config = dict(
    n_layer=9,
    d_model=512,
    n_head=4,
    n_kv_head=4,
    head_dim=128,
    d_mlp=2048,
    vocab_size=11091,
    activation='gelu',
    norm='layernorm',
    norm_place='pre',
    norm_eps=1e-06,
    positions='rope',
    rope_base=500000.0,
    rope_fraction=0.25,
    qk_norm=False,
    attn_scale=0.0884,
    bias='all',
    tie_embeddings=False,
    parallel_block=True,
    init='normal',
    init_std_qkv=0.0149,
    init_std_o=0.0,
    init_std_up=0.0149,
    init_std_down=0.0,
    optimizer='adamw',
    lr=0.000502,
    beta1=0.9,
    beta2=0.98,
    weight_decay=0.18,
    lr_head=0.00552,
    grad_clip=0.5,
    warmup_steps=434,
    schedule='wsd',
    decay_fraction=0.572,
    decay_shape='linear',
    final_lr_fraction=0.1,
    batch_tokens=[32768, 65536],
    seq_len=512,
    doc_mask=False,
    z_loss=0.0001,
    train_tokens=840900000,
    steps=17259,
    dataset='wikipedia_en',
)
MLP neurons of a small language model. Each row is named by its layer, matrix (up: input weights) and neuron, and shows model dimensions 64-191. Each number is 128 + 24 x the weight over its row's rms, rounded and kept within 0 to 255. Numbers have three digits each.
Before each neuron's rows, "fires on" lists the tokens most often at its 100 highest values on Wikipedia text that the model never trained on. A number after a token or word is its count.

fires on: "ob" 18, "ud" 13, "ous" 7, "udd" 6, "erv" 6, "ax" 6
L6.up1729:114169119119110148166117103116146150127122116121144151121154126097131144140153135176068135137140145118142086116146157120112113130115140152101132140140105138151122107127138141094149128165128134116142126101140122146114144115082115115129141131141133135122157146118106166109108138117161134125139092123134115131099114140103130144129109179151115142138101129089131171115107158145147105145130

fires on: "iv" 34, " since" 6, "000" 5, "ven" 5, " recently" 4, "end" 4
L3.up968:087128134128145114071160153117130122125161132089100141141162128111132089142115140157117178091120126123152137099165123122122116110163120135127159150167126134089121117107152116108137145122164154111115130093126124169120140105133111107133179137068148104143133097138116107130166140127113113159115094098152139089114080148128130113133159150118108124132134085139152104092131128131151106152122

fires on: "." 23, "avel" 8, "iga" 8, "rant" 7, "rish" 5
L3.up892:170156126152151116114134137166130109119105126149122112084122135066149107110130121142158165132133115120083118153130127128100097130142102091090153142121099065081123159124130092137129180124115147114132170134085129120141116049157078149085087147122155090135143137095149171089135112142151117101128084146128075165131131138151148135066074145138117100126117064162134185170142113120162138144132

fires on: "ive" 13, "an" 12, "ix" 8, "ot" 7, " match" 6, "our" 5
L6.up1006:180146105113115143089116129130144144172089140131154144094125133115145122136143137114128111098146112169114130146106106137134159137145134120138141118119100132115163152133122103115155085131130153176165156114137172126136159142123101130122099117148130156140103121121172142123130128139119154116158097155120102100120160186155177132102162145087108145116158093162100149137128166136168137157128

fires on: "th" 38, " one" 6, " next" 5, "he" 4
L3.up704:160102135109103090129139120160161110130122161170171099110091097141169085140180132161141099134096135091117108105143107109101130133161118111146148065147124120175119128156146153159132133127136155118070157133144120170114152117138141120111093140135126123128168136138132158106133117129164160074186147117145117139099131106168120125122147122114116133118118171120131129131119164133122119119083

fires on: "un" 33, "ict" 6, "%" 5, "al" 5, "ely" 4
L3.up104:124137148156096121126113132140164120141144091141102114132156127120140140144166197113140107132132080120151118144138142132095150111195090127111158151121152112102125141129128109130108160127116128116131144118138141057113142141115135108199167152130137145137122127118089149102124121102126121155116119193120078132117112125173166087103112144099113148109123175117138101120135154144098142138117

fires on: "2" 24, " ==" 16, "==" 12, "k" 10, " S" 5
L6.up799:107108137130101158126150124157109130089127122152117081142135140135146164160090093163102134130136178169109138125167142137122166145118133151087098102104134126100114092108117090121137158132176117141089130127138148122100109136133160123119150128123130126144129093126124158112126149126136135137057088160136153160119114171119120108143123095114100140144112117124134134113161153178116136125116

fires on: "ow" 32, " result" 6, " say" 6, " than" 5, "nd" 4, "s" 4
L3.up506:083127153115169102121158124111116054138120143077142103113126072144131185134087133156102128102120091135152135135145127123150127128160159111136119152131120166133115118133099107118109125133178083117141101110126106156141130125104082112109130130087152170139120159099128115158104154136124133176111116118144145119106159116141148121107127112125110123139096105131145156125093136164179133152115

fires on: " ex" 23, " | " 19, " dec" 6, "T" 6, "==D" 5
L3.up1576:145133126154091142129148112094130156136129126097136141136141128092148112135088086115134133132131177138102121138160122154157124180142162112111125131087115130092145133125156153112146092112145112090145116139146123114164178068141107118099166127125127122139173160115155143142148148124156127128103081109097103137120130137131103140124137104163146135100121130165090174125118136089111167149098

fires on: " that" 20, ") is a" 11, " =" 9, " is a" 8, " appointed" 5, "ially" 4
L3.up1203:101075099146135189118125111125101099127136112091145132109124139139108127146102144133105147110158149116131120133148091142128117138132134125150088082095164095114186118099142129101144115129126106146125131119161105147131120134116152128095093116142172146125115152152134110109137153129107119112113159126188174171192164120173111171138120132134141161112123123138172112112133075134119189142159

fires on: "ic" 21, "iac" 11, "ection" 5, "es" 5, "ency" 4, " Ro" 4
L3.up1531:141124134156139135099131119156112142121145102165110119149150187108127135120132172088121127165153091138080120163188124129110094125144151143115166154154135142128147157123096120146118128116110168131105125096149127113141116152107149125177145133152136134136109119124124133145121089116135140148114146057126141176134137091103144132123125144133150112098138105121112110134131115105155125099130